{
  "n_kv_head": 4,
  "vocab_size": 5025,
  "norm_place": "pre",
  "positions": "alibi",
  "attn_scale": 0.125,
  "init_std_down": 0.00545,
  "lr": 0.0086,
  "lr_mult_qkv": 0.4,
  "lr_head": 0.015,
  "grad_clip": 1.0,
  "schedule": "wsd",
  "decay_fraction": 0.492,
  "decay_shape": "linear",
  "final_lr_fraction": 0.0,
  "train_tokens": 567200000
}
MLP neurons of a small language model. Each row is named by its layer, matrix (up: input weights) and neuron, and shows model dimensions 160-255. Each number is 128 + 32 x the weight over its row's rms, rounded and kept within 0 to 255. Numbers have three digits each.
After each neuron's rows, "fires on" lists the tokens most often at its 100 highest values on Wikipedia text that the model never trained on.

L3.up222:170157170154064225179098175140183182134159085101083141172097130127151070110123118081102103123141176106192138039107132120160100063151112087148159122121100140141145150130151136143121129138127136148120121160133134135109151112161118102158061133105099114181095145094146140115103196104116157108
fires on: "'s", " her", " his", " ", "er's"

L5.up1402:121105166161107106122160160128112101098105081159193069162123062167068073142097130129142106104169073182124131121133127119157187089089142175126121117091088174129160105089191089120171167170138123135095111113128109112119124147098162136070121138131150086143133142092157088144077141159147093138
fires on: ",", " |", "′", ":", " ", " —"

L8.up1220:113185141093108161116132128111104092066087139095113141128139149116157102137143151168153142106146047151096169127133130122153155172049149162126127122082108170101109091077151148122128142160130098087111155145100170103147097122086126184080150171125088150152171151143102092139122163134109107188
fires on: " |\n", "\n", ","

L3.up1498:144113157133146116133158207159165172160088140158201167150113127171105097180140146118080101190149146134164071131161119091122112090145120084118091139115100109149122132101151117093078068116122099072125107094085129111148160114160137112136067090140112087141121199162120133104101134117106101117
fires on: "–", "198", " ", "200"

L8.up1354:103199150141127207126098104141140123126135131089178165119072159158149088144068155125146110071125136093113109128132087091129131091127116051144095165139161130137157112117078145094088116150129161109164205046123139135146166174196168123131142132123109078164066125140140170077114067102130136106
fires on: " ", ".", "-"

L8.up1268:140125092088102120142110184168127112170140064109137038097154116166131135132177136160155152121176136134112091134138151106163208135085151066123100082152144165112130149160133097151132130198118070104148142098126136130154121053122124162065100066087119089063164154122164113116151122142083108090
fires on: " |", " ", " of", ":", "),", ","

L5.up1080:108120156149102142090101143116156139098134116118130119130115153146134147058170128166105068102120129082102107134098107118106166127141090163118094085126154105120121138170081167084179112168140114083163150101121120222022140114197188104126066114077182142155147081147120072140122151090135143101
fires on: " c", " and"

L7.up331:144119130133106129156100151157146157174071109093079136169134136139111125117134106083076105107157153160100077131075172194129149137168127114158145085038144180157157114112121092156147143151153140119097107083114121158151159188137134113105136097116125125183089115192129142139178087154138103096
fires on: " ", " Abd", "ul"

L5.up1120:139113183183034144212144119120131131158129160134110147126133120123171183105149100105157157123123164100166142121149174116130107053140117136130073065112103100114163135131133077141115129133166182120102168127081143079168116126153058062149119146143057099143157144116054115135124152137182092096
fires on: " V", " v", "V", "v"

L3.up1288:183086133115132158112160199098063085108179092138144107140169066170145097152107104208128188154204129143166125156047091141095110064171127165167134141144112112100113123092106134108122129134154110112142098116190140153120129134111133163128096123081138168150141148131148136173166118182145123141
fires on: " and", " of", " than"

L5.up786:158114174121142127225119081144094119131088134107149183144096109157060103109131114169095161153176054110118136053074151173146133100166177162143116103115078087059147109148078117180109159138143141131161127157107133103132103082155112076145123196136092118105179159115110114176147075158105122129
fires on: " with", " a", " to"

L5.up1143:092158120110122124172111119154138171167100158163106108158116143098078118140095142116069159138127133124152124112121128097060165105116202110120132075124120138138081139083117139120149145145185187118162158091106170142129099113108129098057123147148066148105156161110061121135176148165191112185
fires on: "3", "1", "7", "2", "0", "ra"

L5.up190:198074175110120109120082146209127216058163128130182142158155112142115151104122136108111150116086118180105157112071161105186105042127107133128137146112128099183113137180126141104102076099160151169170111167111131195085150177152049152117140132171125145144143165113118114107124119119106123107
fires on: " D", " ", "201", " ind", " under"

L7.up786:152178149127139118221113072144129134137093154089100183113106129126116133156145089142119149167147155151132120124168154139112109166093147105149110121104075085111062097073128099098150114124149142079162120115114159101110114100157085117176110180134150065049150158142086151136163155098137125128
fires on: " a", " Sh", " A", " ", "ry", " Y"

L3.up357:134127104096137123106131106122200110058143129141116185144142100112154181162126099147082151165092086153134142088158145096091127100140147125171134095128079043094139155138096139157111186163091135159135159131127149113072128122124116112080117170071102137131146121113086086128190117144131117116
fires on: " ", "3", "5", " |", "0", ";"

L3.up799:119165111083152190145110107134121070141121117137141195155100143155174112167113107145118149147104066117124090159154116134131148116108173135158152166119140133079126163124090166146155152141141071076125164156119109149123132109094125160093118119123111191106113181189134111143170144139134107126
fires on: " and", ",", " (", " |\n", ";"

L5.up432:106143151088124160165090157173139156170072124122161124128101160138128197084152079130138137113156120089089146140109164057123141154164094180138170164125093102127079153146079121135130140120112145083109062141081066076192150115190123133210157142102108066136114190125107163132209138076119103167
fires on: "s", " and"

L5.up1328:159173146146110109143090132099139201109075119145156131138074147110118109055119109194149093140144136101136148107107090186101152061156221153139160095108069120118181071112092080172170080202162103095154141173120080133070085110108160108148122165107117095178136103146102095149188130120114118112
fires on: " |", " of", ":", " and", " to", " through"

L5.up692:077104107164118117139086130171136095112123137155099136142132164134121120120106131139090125181132095099147147098128149144102071175141121109100105122186121112058128138104138144102097105142176152123133106103137147057128140115125123139205141170150127153201175180133190127114115076095146144135
fires on: " ", " se", "l", "2", "or", "ine"

L5.up839:199186216130124056144076134092201141147110114128061130165083174130165167069059119122154159125118112145101132155071129161125153127131088158114123167143157207089161165159102118074142131149147098177198112154132122101136146128160105029152116180089087059143061113166128115116045169157123105130
fires on: " the", " as", "'s", " a", " Chief", " elected"

L7.up865:152081142105162128178122141136140089156131123069128138119090195100190133103121088129121130142137144094108097159079135107139149113179164154098161148124184155148136153133112157091156083118124147190111164103162122152119148145116117094089089118081111124153109118141080108103086148130111077177
fires on: " ", ".", "'s", " v", " ch", " the"

L8.up1142:100137081078125123136094160112128123087128114082130048100167174146104138168169195192166137137171142130120140183130075023129154124137181157139090148093184165171182139133117089106131101166137167147136169125084128138126178117162127195135092078075119073119093156156201144127091110146129115127
fires on: " |\n", " \"", " |", ";", ".", "\n"

L7.up119:107162103191083198167136113107110119192101115167093101109078122137164129126091082117125109113132172156167130106107127145088034131102068113166161138100143120174147115049098137112170173141097153120092147151125165116141127144106105144131112146129175146135137180173105200114082081100161162113
fires on: ":", ".", " T", " ", "T", " t"

L5.up180:131181179168131182139111080093112157050136118092080175140083091116099085107058078135116099103160172122085125117098070154109117087107094049173126106159188106063169173138126109110138134149098169118100108089046181069101120085123190155131051114201124146112141103183137121130108119100143108127
fires on: " ", " a", " e", " (", "-"

L7.up306:196109129144097105094164174148169104177147186112126163113167116078162087126121152116097063107169092145135112162108115128135064072136176136103101081073123151114170102104099160192121141131176125107126122184151090157087166130130095154137130099162160177103131151142142111074139078109174122098
fires on: " an", " far", " D"

L7.up103:126141152183137122111143148115114117130137120131189074064081094117137148137109144093123162086125060161171178141179132214142094109095126099158131187112162085098120091101160079156099112117132210158118108133097109136088080177125101099123108109138054091121104110122097102039099126167118127108
fires on: ",", "-"

L7.up565:058162122138139084114211138139092140164084068104075175162080121142101200200170160085090074108096140167111158103166145118178059124144115123184184087155156091141159128138119131122124166144147129104200116089098125137140135161165085102132160209144141207087139180152108076134108083121208093128
fires on: " ", " was", " were", " to"

L3.up574:072103091140114152127138157152134180127113161089115179152173138090143157113100106147137208181149126135153130179119123122132091105103181143094135160149178127145122062118121100143095077123102097137130152145079132114145095113102134117131150109018157124104098184138162214115136138115119112133
fires on: " of"

L7.up1293:169170103092152085120134131147122117148082144111169116166116111041087165156100049065155190154143146099133166168102134183119112119210160157144118128190122110123134134108120129071155126084119150128146107138073191129184167117106125144132080118110153146159152207067130155195105215147118167161
fires on: " N", "\n", " |\n", " in", " T", " "

L8.up144:147098087138156130116145140118123108080132173107205075103147126147135153208136104122146170177157157105099133155109151100187065137083133157158099125110167114157223156150075127089075127135115076174155180124060129119126126127130116131125116079078131086126160149122110190202139140137096178144
fires on: " in", " |", " of", " August", ",", " on"

L3.up57:113147108155104163138141121136164137138084174106137141138085134139085074070114150080149075085078121119128155164147050149150149050045146132089154116128140176191098105128141119117092142104169113112106072152140133117070101175216084138163123110138119128113077164158182162105135148111118131213
fires on: " ", ",", "1", " Score", "0", "24"

L3.up830:111088125113098141183170120112071115062107162176114140132113074096043124087125142180081182120119120125122087091139083071121104098106122133111140148132158104145092169173134084121142176155110147148111118132103186128199170084108150101160137113208166170151120142157112144146135129189090178174
fires on: " ", "0", "1", "s"

L8.up159:166111162054118117107156179131107095113097126105118140115097165126024175140156070050113117107138113154133173185124135134144125101114154094124085128151069188121163104142069129119089142079102122152171092153117145178134130159164105144129081145102161156146109170155107100142072082114135131141
fires on: " d", " D", " ", " M", "\n"

L7.up1093:119088176134117138124138138106139115070133133106129131138094156128109131134162123120121154082092083139140040122126126077140107088198146141103112106132109175191156193108169162131137206113103093093145136098088072128122140112123173121123105113135119134122069136128156163079099178152135152125
fires on: " ", "′", ":", ".", " ("

L8.up83:105062128161110137139137141085107108113095093152136128169197134142138111164138147128114182131129128077123139153136143078136159034113170088062130151127130140056108125112105117135154130082121142095131088180176142178127132156117109139116097140116110104175132134167190153170100192153131149125
fires on: ":", "′", ".", " |\n", " Mus"

L8.up1487:135138126088126155141109104148097105168080110138188096101140177100093105059133184107131143126195108168132125123144112162098128121128133058181134112119095125071133151119128140072141139107146124114165120098080151167134099116087084116091156153147125164116147137135135175087145174131103129069
fires on: " K", " She", " H", " Ro", " Co", "ri"

L5.up152:090128099126125104118158169147128121146139161136109129107102132053133084155094079052134150155104126119126145155089096167091178180117172139147156157115160159141160103131097102098184158156132121115146076108117131136173175135088124131144117108169117151091182160149100110103170086171152104135
fires on: " ", "9", "8", "7", "0", "19"

L3.up269:147144116085140164139095172155130198140094130136175118096145085158152156180162101116125131078078129127086129129112143137099046112098097143098092111103151095128140147104119175132088142161148183105138135164173148187113079103120159091145089114091102110128121171164122118135117150185140109078
fires on: " (", ",", " ", " in"

L3.up595:147109105124059115117044185189111115148113145094124117070187166132146166135132088121164118137167092113129138119105181110101155153145114106156117126074190168086119088126158068135099183117161147121135126127135108065080084124073083109079191155141150170111207154157108136099124111119140095145
fires on: " =\n\n", "5", " is", "3", "7", "6"

L3.up911:065229110129098143169138114132130148081105129146162188112119094141130156133108109177144169141078163195189138115162076111130072130139111148172107134155116151141139168124109074107125142128096116096136150146140156155102159112152091120162156151141117122082102121142171120102105085152116142172
fires on: " |", " ", ";", "0"

L5.up1364:157124138089097156120185102104110136116170126166121147119152088165155100086112117106152106108121196133138112174154095077138177124182157168140145099141128107135135148108145189024167178119155097116130156083084109094089110114176135139137161088129120137150115108165134152128129130205075103153
fires on: ",", " but", " and"

L3.up653:120081112079148113132190064103099159079152133135120167120148136101083147128122089158157140155134140112141091085133144138190132150131141155118106122126165085114113170132128113098141173112090078162173106128059127138108134159079105098138176195090110120092085116103084158130102151094145092185
fires on: " |", " ", "i", " most", "o", "ac"

L8.up1017:151187105079092188166134079139157114161143149155131125082091127151136177106093162127122100106101194147128146173125124132145083159135192134115152108163142158152136166072109081116151219105181129089165118092122124120127115148165097171168123110137130107119060157136145117159109112164183148130
fires on: " ", ".", " Ter"

L8.up870:170163088088074098075152106176203143131104124080119170157123122117093192155135138141170122109141123144119077220131146079074161117104164130118198098115162126136152195124134135121069135175124160130144130166092114126158129180122091137130162092143108105126142125169127137189114159135096062154
fires on: " ", "–", " N", "-", ":", " ("

L7.up1481:113134090130073104173171137107135127123032123127107127112054117084115121172142172120123124168135145106118093162196106086111110078167101121144081160155167121165183202067074126106118145084091131089126135091170082085131154179155144106145142112154159136096109112192114167126103070167159099163
fires on: " "

L5.up627:161087124149159176144122053119157115111135138157099143168154102113106132177096171143097154134132153106125140132123179151118143130123167144070142188177141099174090136144112176080100104172137197081166136147104147180130044162117101124164150100055145109106109134120100113175171160109091119157
fires on: " p", " ex", "E", " be", " o", " le"

L5.up459:136139170136177148174102139108169130150142142144150119140143116159111118119142119102127085107171115125082106112193091134094121104160167098111155131158117162185185129112140088020041095138143123121125088090086133122071116147144144130141101083127134140156186161100155139131133167122164155155
fires on: " (", " ", ","

L7.up1432:181134146132132082097124133147139153100164120122165162099136157124103098175160153102147166104105152121168163228141072113157098141090134084171048152070071194167184095108075145118105162183101117149162114105119060146105132090154120154131153141144136075231088136155141130112106101102142144123
fires on: "200", "199", "201", "194", ".", "198"

L3.up84:128079175092124125088133131131145088154112124161150091086180135146107129134139125120139095166195086144186096147193121104162152145106113110117082133107126162116146128128164116147131109136186176137191187118113133103126136137102141154114131096185146083156215124127098095133150129167123126124
fires on: ")", "8", "]", ",", " "

L3.up668:115125136143122182140027127121107131148173179112159148123143134107117122089094158146076090179149096141127170132147161132156126112130108087166101134151080087154167121102114124179180146103132152130152073131151125134100109124144081085137225175133180109056152177110109125162131117142152104132
fires on: "a", " a", "p", "}", "m", "b"

L8.up331:144098126115110115145045155179146153136142075156137154126150155108124120132154079121139153083159084126135116144094166141161076081091116088135164120079112130152156201115095190147164119148118145157108128103117105159160141188166167131118061161129118165141079132104123085134065174126077094157
fires on: " ", "'s", " b", "g"

L7.up617:147184146183093155171138122119143149177138147154163166041148176101142221103132119097111154136197199189186105109083150127118083107143106119123108139130098072106158107110134178140094121142091161087083081104114148124134163140126126135096090185109155182169098109098104076125060110153183158192
fires on: "v", " V", "V", " of", " to", " "

L3.up139:097153115129120176180101179124155105167117040153121121176154137151136149087118125079084135147134135114090062085101138163130103157185085110122118164113150124127133216126077080096089163084083104184127128063097114097090070121161108179159131094151103070107092163187141086157167074132048149096
fires on: ":", " ", " and", " by", " ("

L8.up20:132115120199095107074160105137125089140100148097155082194102154103174132169121129068128189157185152184190118133117185180135147084133163083101131099125144151135130111104150114154073127154111080118147062052108181079136071135094104096082143097149144135121160190095117100141154161122141099137
fires on: " in", " the", " of", "um", ",", " de"

L5.up972:113133116170097178113108133063141149083065116112118142127142161090119123110090074148130178128124136142141117185038182161160175132064150172118153151170127063121169130077186127039142167140155149142116111085129162140121153147067129122155122138136172133116157126169122114066137123108156122121
fires on: "th", "nd", "st", "ly", "rd"

L3.up93:143157135095135094159076081105158142081138102119124166119091129111079109093138101068079170168122115162157119129116092136117115112095109153136140167152112108036088149164177126089118170141195125137175104131149094183161164129110140088135105067083116162101158153179101144127167139118087159125
fires on: "ing", " of", ":", "ab", ".", " "

L8.up32:166124181123091109010082147106116122158173140144158172145086122155096088133113153168118107136178179138148086141097096098114135123089159117105162098075122121201151081148150134143110130145135143134102171141113087172099104145103121162084091072079144165102197150071142142122142084120075162127
fires on: " G", " H", " K", " D"

L5.up953:147155111077133036100159083085201115177096103109173141123100140116157134034118166092126040140145107105091142091135125135163164116122148080075170177132140177135138166068098152077128178104119132189154136144122089133101095144122077080176130144099139153150132149118110198120059121123087110121
fires on: " the", " a", " second", "'s", " one", " and"

L7.up1508:134075111115141160125196100158138175123126117107112147181083105112105167091143135091089123217132175085172170115108134094114107082205195091141143192165099144181124098168123148052123145115196119176166137108115153186132069117064110106137117127158145140163135089140106133151141184202099108144
fires on: " E", " N", " A", " D", " B", " T"

L8.up287:189148085123151156144173092117149150142093135051142125086123090180169171143136150115107114141140123165177076142125183097128103104104098085096142072118154171156123163147097129119098137097127175124154091133133136134096049140131180151100122076111133088144074140123141140132117198156109088125
fires on: " ", "–", " +"

L5.up544:147094088044151138070110186165155135126163055134171156095150182117101083139117094130147150183096146158145102058145138111138189156116119120138126085109140136153148176151163097149114121142150129152174114123095181162109126121134133123097083099137049097091140094156132141143145142125170170086
fires on: " in", " ent", " en", " In", " En", "in"

L3.up555:133140119107139124164156169174057113110180121138143139184151077144095149073114139097094110132122136125183140109108153111146166088194156074103140187155113135182149114133115139133101174085146176135140091068034139126138133161076129128127126058127112094121159159171089140113093126164097172173
fires on: "es", "s", "ars", "ares"

L5.up559:184128104214079144148111193147170097163153094190146186125100169171148117151057123095096120096077088130117113115135117107169129138110140141183105103094145076090142145125141154094099147197142113181136081108140170135098186064177078063161142136116100168163112110167126079149105137115106133096
fires on: " ", "202", " $"

L5.up921:130129117148146144100148141170195123127164142126060123129095193136038115106151154098138153132141134162143142145098125147170103161125163197081100177190130111122133043058152115120137132202109153152098125073145109074162147127103081068148155136114146152141134141109095126124106144161168091122
fires on: " of", "ly", " that", "f", "th", " to"

L5.up1517:162162104114143141073103103166131105104110063092129197078130130159058127113145124111088153129123147164072081122138075119100122060119169146133147164134136145124063149076170163120112158137155111127165093105140066132078088129085128187189141104167197206156184147109113112109158114129108124136
fires on: " ", " f", ","

L5.up360:129165139140148100152136157181122098131131117136157112156147104185171134112135172161097122137129074175169056104149152182126147147108141052081084094143151086185126216186105106129076184115138119140130115109132128156128103160111162179141102140115103113109099103077167094086101183139101149086
fires on: "(", " R", " ro", "/A", "CA", "–"

L5.up337:103157109136094168193103130129138127126139167176119152089116105086096118089107110131109106168171132141159178142114160122153104151117139163096133104081122137103167145142124152120112133119081136159191121133141122131179044100139098133165151107084202127136144124168140170096116118141074134122
fires on: " I", " of", "I", ":"

L5.up1028:123113147126114148144102158158129095092115127103156149112111144112138137158110142152114158150221083186167062124189097095161105158143159144147151110131128105175102149202178141166106144176106108145185155105157101123079078045129075130146129135142063133151156123133085128108167171159134160136
fires on: " (", " \""

L5.up339:161128142096118103174169157103172103136129138109155108088144155181136124134138145174174138099115087173114122159126197081096143134149170165113175138147178173058146021120131136100128097081142162143191078067111089118114127093130130203163124114055160124115133136094178159077066067144132065089
fires on: ":", " |", " /", " -", ";", "s"

L5.up359:125094128084096151155093176153122170120117093181129154150157137170122159159169103163140174107171101086123176108107152067099149094156103170118123125102096151093206132137103131122166102179126168100124124115126091099176135102201144176195157071052180116137157136135133072144178136180090164127
fires on: " ;", "s", ";", "ations"

L5.up427:151190073144069152060085133142115144103120137124133139102174154176116112092108145162145128165189122141066117116158083143114093101110119148144135083116120142168084133123132157163068144184087066092124081143081156167093087131106148113134124066124180107122161142112144110112145128148099131088
fires on: " and", ",", " in", " or"

L5.up151:139190140111131155196103167095171132087151134133143154137083132137104090156099163127086122132158089097115164162072161133188104111110128146155093052070162073131170118062115139150141137170178138085163168115140128069103186119176049099110153106080144126109075176155088130109137175179146061115
fires on: " of", " |", ":", " Chief", " treat", " "

L5.up651:125133179119116134129137129149143181126128084125128142110115109080169113177150142136145141194200118164134109094132101054106156072150150109167089130123115100161126101113148085168137167131107096131136169091143104166117125116079071155101109123066137073121122072151073069115161149143118119135
fires on: " |", " and", ".", "1", "2", " "

L3.up386:107176076105097173116135066107146097175140157158105166135172165094138136163118145137169087120140111099097150155121123158124143120162126166122109104110106124036128164205084119100174134130131098124078138163179123092147103129148116160132114148135185120138115095160095158127109077096106102176
fires on: " the", " all", " of", "l", ":"

L5.up507:122126136185104096179129082221127141158086087104125080141161101105111206145122141105131105193141139152123146139128138100111143135125200144177168131134102155088104086107086080073152119168153135111159118124072122153155180188150175173124171066133142152126118153140154115129155132139168053145
fires on: " ", " the", " more"

L7.up1192:173115111100125174131122132111115081122187123140136164110191163119110086143107100101133113158177131123108075106106136099154126113137094153187059101177082137121129142134076128104179159168166106156134126037148103146034126083158099154149137134096099140134177086113080099164171129128116123125
fires on: " and", ","

L7.up1365:165081130136167109108110162173125112112107171078119146067151146098129099146091112093173121141117158120112138152107174153125170131145099175155132065059199130119160142135201116101083141112111177099130103095161134128183206170138082152123123088109125070078124133114134136095155164129127094108
fires on: " ", " Per", " per", " dis", " Dist", " New"

L7.up965:115156121148131090131073167133159150176091160088114109112103104143137074092157122086168088115109178143089188147133173106130106141151167103152047127163147125115130124126071115153135138140112145128137055140129106109120119126148126135129075089110142132101151119157104131115119131118181087158
fires on: " ", "th"

L5.up1521:115129139109160102058110108158116092158151137145087133161137163144134136105109122126152114127171128146172137108106117132142099149137175101134139132169146094163096136127125124126167145135171151173117105086070105129178118152153099098084146124119048131078134118057142153173145100141141116155
fires on: "0", "a", "4", "ie", "8", "1"

L8.up995:103136155128136114154132151146150162036112136096137167120165176146119184148109121119133160147195092143116088121114120086148136116187107076136087160070134195118146132129144145133103098150101089083115130090081098092118181105122064149127139107104085144170119173186113102083102136172137147147
fires on: " ", "–", " (", "\n\n", " =\n\n", ","

L3.up1431:098074136167129208120103196114084147079202141150100153138133133123156086135089130109135166105099128154086165126133147095129058163150132080148095119137112126100121063161149121152145148180123119145137096129120219092141117170088127081204105127114098130196149143122142084123148118099112151110
fires on: "in", "n", "l", "2", "9", "th"

L7.up71:112110168108218168167114102103131114151117134076168096111108129119157108120119153133084064170069146179117096195095146092114124159124169139135162112130141150076129181083077147126156122110116161095169098160108081117127155175119153068115100128141158165173069142120181155149219203147145092180
fires on: " ", ":", "15", "7", "14", "10"

L5.up487:114148097124139143170123114147117155171096148105139165155073071158085084064113085126173141100057128148117133146116121160129058109144165121165161097154110129098154103165112117086140158125139150071165131180092145104109095129181103148093127090093141196148141147223110116110086127189106057138
fires on: " m", " ", ",", ":", " M"

L3.up239:116141145116159174109137090155147150119122099141118175146101143122130164106117110130067187147096101138068164085178147099141122112116116166122078119158092075147125205117125085170114148117172129211199141092075143136077131120154088099138176149150117160084113152150126161137169115129132088115
fires on: " "

L8.up1168:058104069012159168084113168143181100082124134106179148090078159098138139131130139159134138116115129101118118113144158134187197160098101184134140130191158083110170087128112108090102178181141157190140117105106167140070096118116159115115111166139084080149118153164090143142188059113140109120
fires on: " Al", "in", " Hal", " Wal", " en", "Al"

L5.up609:147154181200135185097162152143124138105144136129185116103079108149152114120131134192166139116154062174181142172140128160098101081085136140146103104173165109099119134160076125184096152147126071170086069115107090124152062146125107153142138135112194144141127107158134088129096118170154098131
fires on: "-", " R", "'", " and", " the"

L7.up1112:104121142082149091115101125077102169136141123070122147182118131144161105050095173119124077087169160093193123141122101132101145123128198132123123104133124121135116153117174073165165217126194122145118145152071130104145173123195131103144094094119155149126129091158116133146203121184112083108
fires on: " Abd", " Al", "ham", "ul", "ah"

L3.up1071:121128120082135137118124175099113116106145097146080127121078104116142155118134142153129158172209097119036141125149103101174168167121159138117120103136123119097119090165147123170151121164130160111092129168102133122096071087140080146127137148154148167200164107157131103151126109100109110140
fires on: " to", ",", " (", " and", " |"

L5.up712:154157140140144157186060091126141109101128126097149163127144117101105181120097106096174148082172079097157119083174144069121067134142159129117114158118123133181128126091214134218153080162198101134163160123146136134099102152090126095109160146128089109110167102125128130061148110131156138066
fires on: " as", " in", " after", " on", " (", " at"

L3.up439:127103166151192207101117142143098210150124116080165153121081142140165130111013153165135118176107080075143179138104123112130153120118108144118072103109144116096134107120126076115110143145091138098123109103105139090109111200173168119165141078156182194148150122167167180111122133136140142127
fires on: " "

L3.up231:160078126142119172118164132115079130171097127139199110127167129230104108113151137116123168106131131102175096123121169132102107106118129087184144138109134163104110174092134103183077152113127077162184129098074147121160076134093130179134189141103174102096091155071185124099124158106069128102
fires on: " in", " ", " of", " (", "ra"

L8.up1164:139120141097161119105154151117080113117081128146134122142160133146159080136094111109179168114202139094169099138094139057123092076163121146149116136156135090127182094155100084138109138120108085149160119028143093062097098138120101164145150112066167145091123162134090144101134104100113172145
fires on: ","

L3.up759:166149152150101134112155170095121136128081126122146189120126144232129119137165126140145094096082149162114094168151109138202153165133145058098115164093093153153140122108207146138146090080063126049147132096128142045153135102164132144119124086158111111095150207107163157178098152121128107145
fires on: " ", "–"

L7.up216:092131151181137080179103061117127116119155101154131111109171140135123092154176165137115192107134171095139098195155105147114132054100131119105144164083129130146150058105070097125163118149192117153102127153147043128140136076113134146133103126119116115156141120106138119117076168159131153104
fires on: " re", ".", "′", ","

L5.up521:068162118086091152161091158123125133123118110085122193092128106180110094084106105078159145081145089153162222132106126110124103172152068102156113123134202131111188097143138117104084176118123161134085106129155095083096148171169171130112092159144159156135122100138114160067085071100171181166
fires on: "-", " ", ".", "–", " cont"

L8.up301:128185146173141074099123103089166145165113136096153148126110128136107156102165056165098138098147134161111109140120094076087119111157157083152128163104042170141203137174160123178111197087112157154135161150066130134049172165071158126070164046112135103112152091118150174116113129179115165094
fires on: " ", " (", " Sch", " Sar"

L7.up829:138145173137156161132108164096125107075116162132066148109142171125113113101146120188108155179112141164144160181129118139165123108113123148107096099135143110121109057106111177180100125131094151115127112161162113096150137154120132147110086096061146160143075077177122160136111124081080092104
fires on: ":", " in", " of", "h", "′", "am"